{
  "num_hidden_layers": 12,
  "hidden_size": 576,
  "num_attention_heads": 14,
  "num_key_value_heads": 14,
  "head_dim": 64,
  "intermediate_size": 1536,
  "vocab_size": 12477,
  "hidden_act": "swiglu",
  "norm": "rmsnorm",
  "norm_place": "pre",
  "norm_eps": 1e-05,
  "positions": "rope",
  "rope_theta": 10000.0,
  "rope_fraction": 1.0,
  "qk_norm": false,
  "attn_scale": 0.125,
  "bias": "none",
  "tie_word_embeddings": false,
  "parallel_block": false,
  "init": "uniform",
  "init_std_qkv": 0.0242,
  "init_std_o": 0.0,
  "init_std_up": 0.0242,
  "init_std_down": 0.0,
  "optimizer": "adamw",
  "learning_rate": 0.00083,
  "beta1": 0.9,
  "beta2": 0.98,
  "weight_decay": 0.24,
  "lr_head": 0.00807,
  "warmup_steps": 329,
  "schedule": "wsd",
  "decay_fraction": 1.0,
  "decay_shape": "linear",
  "final_lr_fraction": 0.1,
  "batch_tokens": 131072,
  "max_seq_len": 2048,
  "doc_mask": true,
  "train_tokens": 1078000000,
  "max_steps": 8225,
  "dataset": "wikipedia_en"
}
MLP neurons of a small language model. Each row is named by its layer, matrix (down: output weights) and neuron, and shows model dimensions 384-511. Each number is 128 + 24 x the weight over its row's rms, rounded and kept within 0 to 255. Numbers have three digits each. A neuron's up and down rows have the sign that makes its largest values positive.
A block is one neuron, or neurons of one layer that tend to fire together. Before each block is what it responds to, as a language model described it from the Wikipedia text at the highest values.

Responds to: Sentence-opening subordinators
L7.down291:125135112172071170065126147169145148124114132134153111125064139184116127125144103137134127176122108141180134132146102125143124101143088164136117088126137144133116128115129132150140117127143139125143122144110126121185100180151107105120123127122124134122159134072181121129145162123108144139106159124134129120135128117141097130146145140129115101171150157145153098123139122144133149121097
L7.down1235:160144140144111120124128114119112141079116131101167123140142100115141168156138132079143164104136121136145074110159143169109104128145154117138115067131115124121118153160125139130116146161135122144139142118095136094102125134126126132129109147112141156104126117141136128100117139064148111130171086177148099120150132120104126112158077129147082116161104105130115143167094115144111122175156
L7.down1526:122137126137130103112126131128151121134161096130136118150162116107129122148144129124101120124083172117132163115151130138181128100127165131166070139109181090078097147146136147125106131150108126091137134132128154140150163146141147136178103141170130143110119135112113155153171076136108101111134148178156142134144149097101092104141155133108141075167137162161173098113120152100152124139143
L7.down1528:081106111126126147125129123132083152120154153124132133116144076156164123102137088124109129159168102089124105125150149132146145133165097146133128117123127123122149121118145108141084088152124143157090138123118138144127161126148106096135147155098120112120120097134130094102164129129140110180146136097159118178127157107116142108119100115170145092208140104154113135123122139124123138162164

Responds to: Inside creative work titles
L6.down182:120123156107122132178125156132162157092116139126111127104144116137115131109148114137136135144126145162122081136123104073117126101116141116138095109089124118155117109112113161077141122110140135099145144172142116093086126162176140163145155111119124184115120151103112149135108110129118090139117127122115122129134102071100125132142129133130108092142110106086132100147144144145139135119112
L6.down474:107127183123140129123158136102170160161132140145150101116140151139118137128115147136116118123083124142130061118151099127094127174145142138143101123151113103106148086139119115122108107107074149130146175126136128137101104115137148121110131143160107108115134106087137119093100164118104171138126133107101112099127152111105111081126184157123121162127119074121150122142166140146155191076127

Responds to: Clause-linking "as"
L6.down32:127153122144154113026117131135134128155129185136137168111135109149101153122125079125112156067128149158123150151117102136125150115120115122097123098100127163117135132127120161104097105138124111101143174121131183113119185124163159120125162110105157158164125177146131119077132157174126123124139125091157078135115102089131127145102143132133094112140132127161110112112138144101125129106148
L6.down1497:135151160145099122094131145149118155123137130119169101133152192153117177101141127137121145135131203129145094104118078137165168143147101116119094105134109101137177129136143082158134087163131148160144120134068126146145144088153108098100178194076132120111137166153113097125095159084147078134135180100143146146149157168117144138125104154111193135113116152120140137116182153074112159126108

Responds to: Word-ending subword pieces
L6.down36:120132111153073141124146097148109125111116133103126132162167096118166111116140138093127131116120110105100127173105138128145199114105108136118126189065137121093112177076119130115119125115115144153085127117145075108130142117159173141125140128080143171097121127150149157149130110130120115127142160120130135130096144098126135125172066091143111092139136096135118121086127121147069124137153
L6.down222:093109119111182081161139157086101159137124198113129124147134132159092107136071124150099141098135113133122158151120140123122147089107133110119115174127121107078086111118122101141119139140107135103097123141123146161132142137123110136128129172113146097110093138095122174203113165127127177151136148153123091117143151127137123124147128135129146133150156117125153102120121118137163104149201

Responds to: Word "place" and tables
L5.down630:155106094117112108153110145129160129102114068092074143126128131105138118132140096141123132080137147136120117083153096087150182139084111101138122127119162152101097126134110155134116117157122142135125128098152137115155157101133150090114141124156085125169134106147150127093133159122168114111108156109116149108131164128140118112109121142138131121127172131115101178086097097116142151168125
L5.down727:157131147141130108122108102152127137073081132179118143125106110107115143104104114117076143138085131130140144086165122080115136161135130099087128167136114103154111122141147124134148133123115109135140131101099108119117114102117128166136115116148162156135155127151146156092166112121171087124096092127118140155086126132096147094095101149096125162147168146174134132149110109132162116161146
L5.down939:123155147126120152112117161116101135147129106119124140084125134077083143130124133164133102138117130162133151111147168106127142157140129124155130141137116095095115134094070143162106135101135104132095167117159170150151112142123102154100113139144171107132111124085172119108104137138127128146121050139123112148122107169114140099117071109152125129139142115134119099104085134126154152182145
L5.down1048:178128133125128131125137147122149156084104095146140186143130109115153192107119123125116144130155068130111104152129128129165167132129110111105129160110118095114096120146100155139133089107150125116131096128170165073130143116113085151124132100088111146172086179121084086131128167129126107119144071088106143130122127162171142141108121138102104122118119104140127153134132105136160159107095
L5.down1051:130112115096172109119123165130131158119146114121122122151090131090148183099131125171116146136120134111129111148128109123144132140102125109126132166120145111105164150126114161119148153151172139132145095110146122131152101129138110143146184105164155162128103127098157121107129152113106121122163150147122149144125146120205136145121106128107120147125124122150121154119171089111151148122124
L5.down1376:153094103127131167100112132094091142127170086187097145222124134138136131080100107108086150107161100097106130098152154127121108162124137111137128122102145128161088110162039124137127094112150118138118110137154108149116117126122103118094159120145140157128137110091143169126077102161129099107088084096136121142123115152100128152136128108089058135085099116131154118136157133138108101159088
L5.down1416:122103135106125103167114092133170121139159140133164143156156078172121129115111106137185136119124099145120145120196099148119148099108149175155131112116108100108147127104133133122169168130165118082088125126138154147148166103142139162117082150148137152189128134112148141105123101129139106109110103155160142125147114132163181142121169145133112081139141141126114110151092106138161097131144
L5.down1452:147112089082107133147162130130113134140146150156165110122133131115160097124121164048120128103121154149115126115106138140087127145126092090146133142131150141161119105150167170127152114118169158107138112157108163120139133131122104106147120129109107177113085108094146116133174137139125104131156119123164147101120116130107109142111123145169130132139108108161117140155119109167148127114154

Responds to: Late stats-table separators
L7.down18:097140106139164134124133111141126130098114120162109132133137152095122181125169147081124118122115104143089143122052176137132128115187117124120149144132134126158128159129092128149138139149173121094098123159131097119111116100095133160112106132126195141113150164152158125144118157158129111109137118115120108126124114092110182113186128117124169092180107130118144162170112113152054130104156
L7.down463:089159131105094077107172143128142141119153143116131128130147149081137120142146107091087095131115114101121088136079108129129146146135072119167110105127135118118147100092160132134073127143118167139122161144118094173176137117092153119093110124124130167116114129133139207162118150123124110103080175116133126070115107153138119143130139140133191121141104151103151160105126087136145127109115
L7.down515:135140162167112101129115154166145120148096111099085124162137121157141112115120123118140121114135134136136174137135166116121158142135122094106201154171067113121106130180186119116154139146087149140162144078102173104126095181132162147122115104128141113128133135127104118126126096107133127121107180137137104154100149131116158110148131124088142093107170120073153124138087131126129119125074
L7.down584:095122129154131114166131100123115132123144146154102123161126116154080112125145148088147121096130145175107142125149138115078100115117098158102113099103134107154134123114151122110075095143127110130154090162076084097147125156126150131126111155155123110133072141149146149131135154144107102135116128146158115175120119120154155131114143098130123132115116128152137099135152149136152111165132

Responds to: Mid-title song words
L7.down178:116124076118140150083114143169155141147186143110120130124136141124100150153139125083159104144102122110142106089098118126140109157096102173104117147125140152109130120119116141122119169137143116096092089139101120128123120143123128140147110175143109167127133129135125150155108110161118158142114091119127123128131111048082117107114118106138133078126130087137137136093085077106162118134127
L7.down976:183144176168136112115176163112125137122132150102147118067130110104155092131137135129120135104126117115155110127120134143133096104135113179151150114132134159155138114139127124128096146141151128124136079129134139130091165109116112124130091183134114070102123146126139098125140104102090100113111153112154158129147125105138135124141131100097096066124126114116131096107128128158138148145100
L7.down1327:118148134138138088137141103104112099150129130149150137117097114149142126116139126131128074111116122116170110145129129122137113137169133102179161062126131123160142091140131101117059139146122138173162099153165135143104139129136157163098106125124138106187122134130135111116124094150115102104150136129085101161132130103145095143163136090141127085089112096139120086124143154172100124132091
L7.down1506:096140101130128116138135133103109117127098100106111152146082130120133126163117136123116131134141154134135146153180114113113113128140120147109134072128109111154142125095132102105154145108136049133093087147139129140126081095120111150138066116151156115159167145142129136104097127154146112123130118174115106085120149155141146123114112113170152187119140107139122154100107163110155115097151

Responds to: Title-ending punctuation
L7.down26:110089117135077121127118173141095135143125101164101132170128143111132125147127147125122116140121133116095127083127138112164119124097086127103102154180142111131138143115111160110112152093125137104144133098136123093125122083134096119186159095139142142132111096152104099080166097132127134049111146150098156095113145079145164139117113107129112102126154167149126118118097097134136139113143
L7.down134:140115132147133187122148117101148142098083124093101130137104135107163148157163121140087161140112137122137150139112113117153189113100113139125142151105109141133125105149159132134148099096194106128139073094091108120102139118134116125134126159122132162149103147145126087134166129082133145089142140130143160118153166145104138100131152092151131124128130069120121122127139106125113119106122
L7.down400:099097145126114116150144171164128126141098105115125097165124191112144135097168125124087167157146136110151122094179149131085117101097147157132109142088096089143115082137141165117104120113140164129137109084141131139106133152134141137172126151154156104149132150137118124176132093101129152148108145115155133108123111154101185158123120143109119134123107107109140135131120091164128132134151
L7.down1295:130149112105146133093114115124122101152088118140121110111159146126124156139145155116137139106140137094131119100164116133136117092150183126105135131120150150115098145127123137116122126139130099131144161128153130112142136147112161096105131135144140090129098131136136123103096138131129123088126156153104174111123145112145132108123124148143091156137137096095201110142147121153157168151073

Responds to: Award categories and placings
L7.down260:133119149110118129094112137128135145134136179088129149133128181120147115091144158104172112114107181132131132105152118124123101127169102119112163109135128087152144119145130104120091164095091124104188124114126120146118092102127153126114146130080148119134146151147190174104096131202119145125101131175096136127123127139124140159166107109128098138140179142117111142124116148131120125109130
L7.down496:137150088132132147154148112129139140174137105128095141178147139139145115156123136164115128122138181120130130143132111062088098123176120121144129145126114112088102129125165135137127112124173099135154144127095135120133120201109135098137115113089111146106137078074134125151148134179148120111140113073097067158116082138076136146123096149076172143132154148137148131130141150122128144161110
L7.down1015:109105149143121137126142122138146116095115096159172112132145087098097173133153141149140063099124131128096125166155123144088124159152099111143097107134098125127103104106163152100100174113116104166125137131121118124124148151151128175164105170154079135125147088124122099143127178080100106123137119157143110141158099133125128132125139161162101119149130109112107075129124168113141104166125
L7.down1257:113087128077131111123134108201160112122172114119118077133163160078135154109158104133115134128130125168128116127147147116157096110140105124162145130166116172090089145123124116126124128168147131146128143108088076128147160116160090136099127117146097144104126093121088118153146176140121182119089128166142135126120131122140136101129109111121118080156162096137137086136149143119118113123139

Responds to: Zeros in statistics tables
L5.down327:123111086117139123182129137155154139194161144121137105116106127136110146108126136153135123172096085127155112071122093094124065140116110129125130095135115110155154141141132141160127120148158109128112117124173117149123127121148128102124121150151131103107156151135086119144094113170145156145134119150096089115156166114121106110104169146146131112102133095151104114097114126130104130109107
L5.down482:123063154122113103114126149161151160146121122134166131104145084116148133124131142132125135107090132135115116133121105125108101122150156127111094112086114133160143103123114116116103110122161099106117128113080153143125125124094096127165095133083142072124144136111136128099144144137161098153126099137136191131132169107128153142153147105124167136138156158140092153095114171163148159144132
L5.down687:137166151135171114138152088123137133114175143135113110131126139108131170089116104107145129138128140136150109136152145122083095130100143118142106134128150086159094107146139128121139133114155143107164165104132147110121102159113085126121202113094107143126126132101075078181098135152148151138126135128135138141160105173152112124127138127146098121093121165092131099130098167118152152117106
L5.down887:128153153127076128126122094133149175099138136127122133123154079130093143091109153175133115123116137101140132096125155126176117144077152142136096119145102135092111149126161130112103139074219148135102136075149095109143140117094116146137161174139117090125108141109156126153094124123155170099124149113109100112142205144123094094119115136131168147136129129111178127126127117085209121080084
L5.down914:132138077112152113160117126129074100115167106092090114123133154124127130122161134160163140095124139132113129117100100108138153159136130152117078100130129122169173140158122127141181096131159123122094139120087145148106137134137138105075073088139165149144122145106159152143099166125124108114109157135111154124101137172114106106086199112099144153119175129104114130131128106135094138099160
L5.down1187:107141139151138128094107119128134133114123124110123095135135120151109100111123194139171135075113142175139096152136080107136103152121128066151124146109089073162148184133157139111119163182122092100137148153104140124135126156117113100112160126170174111127179120155178152158121142151119098134119139135165172145098159124139134134125105072091143152146124144148096110106140120116144133096150
L5.down1322:105134123119120112176164175167116131137148139131128132131131126123159103106090158115176175103127162137149108118093122100118150168129161150145129092114149127107128162076126107103115140113183126103121132152118148112130141119087149100140115118113154099157096106127136145172121132144162086126136123102118120097124079161154140185136148088142124141153164126146121137135122146104135156177145
L5.down1381:088142121161119112182127113144090126111094101068169133166129143132118114118141157143124108109165106156110101138114098169171175132095146180110146115150130124141121137107102111135088126102151057153162168124116150113129111117123161134120127120152109123093128154100107144165153096150125123084121088120153144136114102136099120144128142158138141120147108136150136157092110125137110146133158

Responds to: Closing marks ending titles or fields
L5.down101:159136133117139136082141108138098181132142118143115133115125116120144148122150118117133123129115141118136155111076122106135105124109128129120125093126091118080129102098129155114133113123151136119112096167120152109083120113138088106131132106126126105067158148137122151094137121168132083083179107139145149103102103085142140113153138093121139174158096155113160178104132139148092119140163
L5.down106:135137129133164144134119128127109172138154109139123110105158174173174124128123138136129126153148147160094118087116123129141084168141151117141106088146127175106123106113102139139119097098160140107132115161148103125137132102136085130132103102201155147150105130104113158123124151125131117162149095120159153117118123116125133106116142135148142140190084157141154135137139132147155143146080
L5.down628:144146120118152144171130072127142096133106166129107158140152105087126117148163145160124124091123141108129120163148172112117111122116133162145165129160148129167103119092162078176132126111126137123108109133138127133151128109135116128134118132145104092149099120127139103169153164143128111167147148096138111085130119107114157114149137131120171138127161136123163189105097151131132093173162
L5.down677:106108116108168148087083096123095137132133101142149098125159155126166140162134126137122114067084172110141132104126144112131114154145136105114159131174137131117102098152164091145185102147101113116136089106143137111147115140146108121147147106143150122061136150132131123136099131174114127103127169099071107087064139143155108173103143138144139166117105169131165091102106144116091115126151
L5.down792:151136126138153119149086129131157090194128179131126160116168145118118114182127108137115116123125134133081183123124148116149156128111178190088126128089144132121119154122128136113136135136149100128076122141142122097136147147154130108147107152114146114063142141173171166097127138114108126126139114089099093136139116148161125149182127150102166143113148123132101138127148088138137119110117
L5.down892:154105091143111144121159126173135166156161140137133122132088113109133144102142115129112125128151139140117128160082191144150113150090131128097140119102127086127125131129107101127105132112124128130113126110108122141085126128134156117102102152106130131100128137153103134099094113157137119117104179130142105077135146108186103166159131144109144176077149099166155134138116131114106138140122
L5.down1155:139137101147174079135140135102124118157105142142137134096176162113134122114159168154111123121100171140085143108162117073106149108113151140166115140104115137136135147117132119137143103121123135142090152127099152131157130129099124105151122112166149131133130128135151132146161131120111116064125118115155117113088141133084146166135131099117114122151117136138142146081149137106062094121134
L5.down1233:125103150125158139127142166146130167140099097127124101150153180146181139141142143147106124088086156105091117071154133120162126158135153151138112100143137148145102135106118116101142097117151181125141124153150120131139109111120146117125118140158119064109072033136131155166105163078119103123147104113139108138128089134076115149123154098089108094166083132146181148161156137119154122125119

Responds to: Dates before the year
L7.down67:116124152172145148110138166112106114128116118149169095145128167098133193114138113152085139092107124080121131181181156137133134153141105112130100150125127144093131102148127137124118120135136121114152122145118153137142146171092116144159124144133125118116132161176130103115142130093118100107171121172126106131147083100109111109134106123154141149120109108154168127106149144139130177090140
L7.down456:087100142144171149158130099139174169145122150150158136147145119099148133124182145142086151132135164137138132141127111144125122116147099146170126134127142135106134142148096116150106100161129140117121157135133123128127148133136142111099160168086126133132142134085160164121104108115136103136156115076165124148145096152130113100123132120153180085121138113161143127153104124168161141149101
L7.down961:102172119162092141140115156075127120106127121128174122088139136123134129135075134079153128138162124105125142157092149142069134090135119112126135137140094144098114086113102135123112109138129128132146097164068119099159173140117097116132167100129115119156125138128110149103144156166109097109158119153110131181112123125142135099143138110135180111098131092116103091137149125131152175108151
L7.down1198:124113142131125111120122148143148120100127112129112137140146095146144187121112121139131113131067117065075138109094160097142125127101139117144101113124112107131150123137118082139143151176104089141122119121129107116156125157106095150095154148093137111101130132093158108128139120113144133129122107130124126138157154068124120149161117137135148134149138133156119129086193096125134158148134

Responds to: Zero cells in tables
L6.down130:131115140115114155149206103139146137137130143138103137156121138112118163068179129127104126170120063165102127103113173102104133087160144106141104098155173161121088115150165103148126134163134140134085115137124124151148147160119088104151122156147142114161147150121070105132124143147132123083130155106150132144132117123154133089144155101118115121137122149144105157148122119158161188111136
L6.down1214:140147125102114082167135184119138125118132100114115101109122150136127110119141086086088146159126135148121134131152143169121088168171107114089126133073100102126147126106122113136141098149148100123121115111107142143139125163094136100137130167096125095126146145118128157165154125123104149110125129127100135138127117101155135162133088177091152114142145161150102121073152110084152085111119

Responds to: Stats table separators
L7.down155:117123120106131138121138146143175114158162125149161076158159138134130110111103184097133088167188122178095152109160128097108086099116149099107113131121194112122128109110147131129139134152090120135145123107124156144180117129139166170142128162168092134155138124118095140177115130097100164149104116117093149140136123114142141101141165131107105123125112141115133114138109100120133115106132
L7.down555:125122108139132191098124118123103150109181126105129129141113104119099139138159160127151151134096104193116131085153148100148141139124157092101085122139135094136105125115124117103154090131127128102101129188090144143108124115101140168131116183124118169108116105136118108137112145106090143112081151126129119135157114129147164100156138168081135060083127133065123141126136122097141117133096
L7.down559:099104078134136136149122087140144139143140138158133163102114116148156160116116125105122131144108141110168149118152160133134154134124103146102131084124126151117124108100149126139132186157128128104143102152101135105106129138115118134155121139139087159121142159159165097134142142121135103131174143105135116158104147125134164116082117115139103130092156165139128179164112098095088126131144
L7.down713:155129106148156132140155113118088155117125093094180179093100104124104102118110163118157109139153124133123109106093145174108152129126134145088139119087122115101133104133112129158099124168133136109101139130171147171124123117122166108099132159128110108133113127135163079117108126162180116128145147129152126113137156153122111092121104132156093142148112126115148142131165130138149164121150

Responds to: Multi-word proper name parts
L5.down284:116170165114115136163127148119105148106154131150146128138137130159085146119155129152150139141108121126146127140110150104106112102092157133098111078121099147068088110110093108095120132126192124172109124112165148129146099145103116139107122114167162144088145139099153136122079116101097186147147156118096116088131162150116142107058171137125124155126100125130152130170148105111156133102112
L5.down294:080145095107111094159116122090157105104113108141111102115128132120161101115136081078169124123131162162150143129119149121137154173094172104131110121083148157150112100138127122138160114121123121097148132121127072113142156121138073120115165160119115091105102099123136118107131104131076102119094137133158125144127097111146140124126087115075052105109128142133163169158106131114139125146134
L5.down352:132149114101148136098126118123099109141126143134140135111077112117126130157100120223154114140120142169164144158153120128131111098166094166155131083136122114160118118165107118106100183105118129143128077112101143133142122107178139112147130143158128129128146143148204156124152135148101127124147155130133103153118156097101102175151112137145139143120145112165116101111123130140117127117089
L5.down384:080178122124086105119079137124105096093100133137131134120130139166135129140118104183143122095107130088095103083119135098163114119149129074111148123163138103142102085096163110151125109107124116140181159096126142119089113093139090110096146127124087119098130105119135127147112123146118103147129084120120153109136114169094129122157095139110134155114134142126193112105089105116104157104173
L5.down945:097120120145122156153124126149074143108155115161164160166132085074111136160110124188175106116159111101094134114071150151160098116124183134123173121111174112138120115132117127130104134121110118127120110122145101112155144144114128154099138097065158192126115138138116137101120140110109150104129091125113137160135129109146108092125131124158103132114110118166088163130186135098112136096135
L5.down1337:138125095087096130148126108128105127120152144098151145130174112091172133129156114105136175156148125097128171151051128159148147139126134130075131118106145118157137149138148126150136113118127087181124136140129116154127143154160160177125085110117119141134093089091158120158151161148121106128151168098129195112122139100133121093131104138120112095118096130134130159129164151099132107183143
L5.down1514:142129146111134137108142164116133153138098056115144145120112124104124084066120131111093146118133115108146097162105143162138171133116121123147145114112180136131123119115152093136117120155144120172117119118116125141156145152098101162119112118066102167078144110126143140141077109134117110146110142158132122135135131127120160144158079093110119104111137135125140114094138143154111128165157
L5.down1522:107150137117126166150140166098133144103159137135081125138145126147137133125120104098110149086158155142128118120078131132137142124156147114097189137106121149111085141123105117177164083165176138125126151103122121145132104156115093170131139138141128113144104137148143099119122145109112105148132124168128105139104155144150140199107131147112104104159112120131188123111156171122170125121120

Responds to: Sentence-opening function words
L5.down176:092124145150139128151151152097149131121103158133126141141135142164139153126108152122160160135137178138112095107150075136150122152134129140146131085116119159180105151108134092154131125140114126124151126158149142128139142127179122189142150158143118139183151134138162136123139117077140095122113119144106152116189164117137107151124125125132123132159098155136090115092124192149096154159126
L5.down512:090124122103130079142137111162124155165138123121093156109103092062090076125139114113067129119143113135164132167177132141150117117140156159121138136104146113161083157088161125123092144153104127101122120163164099155145120141134151163118140085148104157139152146089156167183134121096123096150117146148126091139120139085116104128100097122133115145122095111104100123150159181097127136105075
L5.down579:118096151102145129157126139133134095134115101110116115098110156145113131130138104137142114109128142131082121104130090135109145117148136124142142128131151126120140104085127112131131121135152140086077142140200106160127115148125105108108089144106119162145157146136123117102166120112153141142150103121123151155143151145118140125126077133134168097115144151136082192125151143133121186121101
L5.down705:145151111079084128154133130158140138125119159122125123105100147144116123149176125100171120124158153109118130072110110108120162096132085116138166060112144118154140136116109125166142102143130125130117084162135110138166145112139112122119107187178152175143132107147136132146167103112123122165118108146134121133139148076137138129132158118140146130114152133135144105106112166142100130129122
L5.down728:147130134091133160096133182128155165162138104117146119153160127117105078147193146091148123110146190091124153083104127137064130153131177132177132124110144178149156106134077108137112177148131117092110130116142124136145110127157099104139139136123137147109132089094121145110158158151111116152133104134128136123094139122166129132113116120095146126117093125092144095129124100144139142152133
L5.down1113:110134139174114141116095091132140134131126137137136112100113146115123151105144106180159178099102109158115106148168128135118138096089114091132140127104132162108110166128147123167130138160109187149113123153108160116119133128148130102141140149134172152171092118150142139082154141110164133097137110111146108136166115129110122134151121110139106103128124113151100127148161114079127091112142
L5.down1287:120134141138151137151090133099127087108103109131121096152149134113117142139177109112158188139131102114137184113152073117135112109141116125137134158174154128147103116088088108128180142085110121093097080088106201124153078137135111113148113116117121133134115091132131117145136172108115103115153119115131156117110065131118120126126138108103112121091151165127149123150106101169107113138136
L5.down1392:139135165110170095118121155138123175146124110107153127092115133163104137140101088133116116121155105150117121139149120130147108158130101112048112094148142104194100111123118178140101106178145114127152163146088116134135105120155156151097114138138113125099149108129169169180104129164121081124146101098167154083123135098111146142091163154097119112140104092129136132119166120114179103120104

Responds to: Name fragments, table cells
L5.down1:164139122129110165148148092142134135094125103125131122105158102142179098117126147091112148096091117087112161137095171119119130092115150162120131132135127098142137136166183143147117138123115144100120107139140114128104127114130150138137141136128141104097139143171111162121089140173136147090116142115125133156137154096109130158123149125103186152096099127153141125160168104128149116144126
L5.down7:124143160102119167139102152114119122172162099171112145089110139155116097105160133104144134107138145085145128139088131124125126132105151176081129144163114141117122182148143128087105101135095130076160115116116162150080112096137185127132097177133130115153100082112098124138111124153165122140121101106155121105119159120104128141161102145102085132120134126188162114143143169112181112147156
L5.down374:119129100171114130151100124121132170071128111140137086123117120118168143157144157087153152077098158123163141097146131134138126123150169163103145181116121105143133136150097132136126112142099139139188153132065138152145128094128092122136132106140104093171137113142112126138111150159125150129096105148180122146076103139099105121114122147180142140067155133126135121151107128134066111113155
L5.down821:129112119145090173103100093143150129145087130114158121179139156147131113134162146134129116121106156112127120059159152159149128086132104147127180119116114164126156167149152182111134134104118117168170115141123131105151157118159127115132121156128178109106145153134121113095092166131107117140134142125137153132097128138116119106100099135136116151111118157126068116137111110127125106170131
L5.down1148:123113119132127101116126099111128122139135151123117142108099110135073124140120159139105128160125124140120091124125139163112120104131120177109122144094094116115087071181139209127072182135153148119098083146146063129142121184103097144069095131159131101100101161118126108135124079078126170082139145167138145134110095149134127132148104099141109093128125130131112121114184150088087135141127
L5.down1177:123109135119118079090162136157139110131140126132133154082137126117121124070157112119100133145116155144141088139141091120108151103149103162125117113128096162069136126160101155078097102127124137124148144207116157118117116157127135081161103113158111129191124153134163100106082123150095136135122141152147158141164182127134142077094118098104155134098092125096137123135117115116092083136161
L5.down1272:129105187130084137146132085082112175115150138090095112125079115142113145120123131089099164091082149121121104140113143116124149112080135122104139164132137124133079135120144141108074140094135170143076110138065077143090118091166106138147125145178073142115086106106099110100118103093158115147140132132123157104125172138134102103128097140129164152072110112166149095146130145121113121148164
L5.down1503:131170155112112089109123142121157115115141108114114143113123131164097128102115122124109132086104149135188121133114164172135131100181160193121150159154140162104143128135110131139093104120129137143124147140131117104152111149112119147147124132118051178124085090121083120129128133120115113097100146109107161142134117125091101138124167092111116121130132144133125171102154063095113121138088

Responds to: Date commas and name-word endings
L5.down70:132086115143124143107118125120154127158127149120133094110140145104159075119133120101111128072143114159163114123133073138138075118132136120135164142126137100125140094104119126088183132121104145115143160107085121138154099116138110165098123145140115150101111124098136112105133133129095118109158136186107145119139158146098141159138120144137125120145095148098124146126161170136121146125072
L5.down263:127099129109110146165147144127103145124113120118155125129123159140138120131100167208155163076103120135122188140124138133117169116115143174113135131162129087111149132120123126111121142138119121182128171161114144138136115142101121133132077170135109140086149148120171161131127115094123161149110152146130148131136109133102122166114094096100107137112125102170119107121109133175155131125122
L5.down555:095151078138170167119140166098163092159142095091106127138167132147135101111142127104164130117189142101131129113135111111110171132140157113138115165140152114114078133118115136118090132138092123161132169108131094067115109109167128120127110123109103099165099122127141160110139146153093092088173142110107122093171120156087122125108121107122126118114078113116106161105152149126115166137173
L5.down648:151130144138091136108114148123106167075099149133155113114134134160137169103153166124102151122104153126142091172116128106145095144128133132124124091162145168147120152080105102122131093099137123166108132139166112128128082099127147083131108184123131154128116113122183165071147158138136114157137156085136142132163178120079141110104137110117110137120077098146090143178155144118136108158127
L5.down794:170070143171142105148145147149125130127126114092121132120132108112135129103105097136130131124113147121134148114165097134086126165115130048152103134144120130127156139112143123133113107139139133105141135079124100102114120122137117134129138075175134139174104130157108106130141134116190138122104126156135154097071128139092133154139114118086130106152126107141155174172097118123135125139120
L5.down989:106130126152110093096149081105161147113140104095156129155185116109118118147143134110146140104146148137153144134134145116139139117126072105109118135101106114150134134145120165096114139114106165120102166109139083117123132117157161121094113129081119131078106168115135136105095131103134148134124161134145174148101117132126156095100121129157185134112158110146134137074157131134104095150123
L5.down997:130070088137188081094150105148150097133129129112142170095130134140143128113095059150120116129092100127106144111109054074150150115132103122104114122112155157156118090133104136103159112120096131107139145086084175115112118154143130149160173093110119092091111153151148138105121099117112187145116140143086126150120109115095119126087180132149098114127096131111108141145169145120149175159140
L5.down1315:136135118163133155110129120182138134142146160141122139156105077137160147130158090109114134132116092145148082157094079119127207146108129115130127153142122139122117106142128125141154133144161153108143063131124135101141151119110128101092142140120114179134098126172134103087150122110104116106157182097139146125166126158095139145119100149158129111090140150103127133102164100130084114097123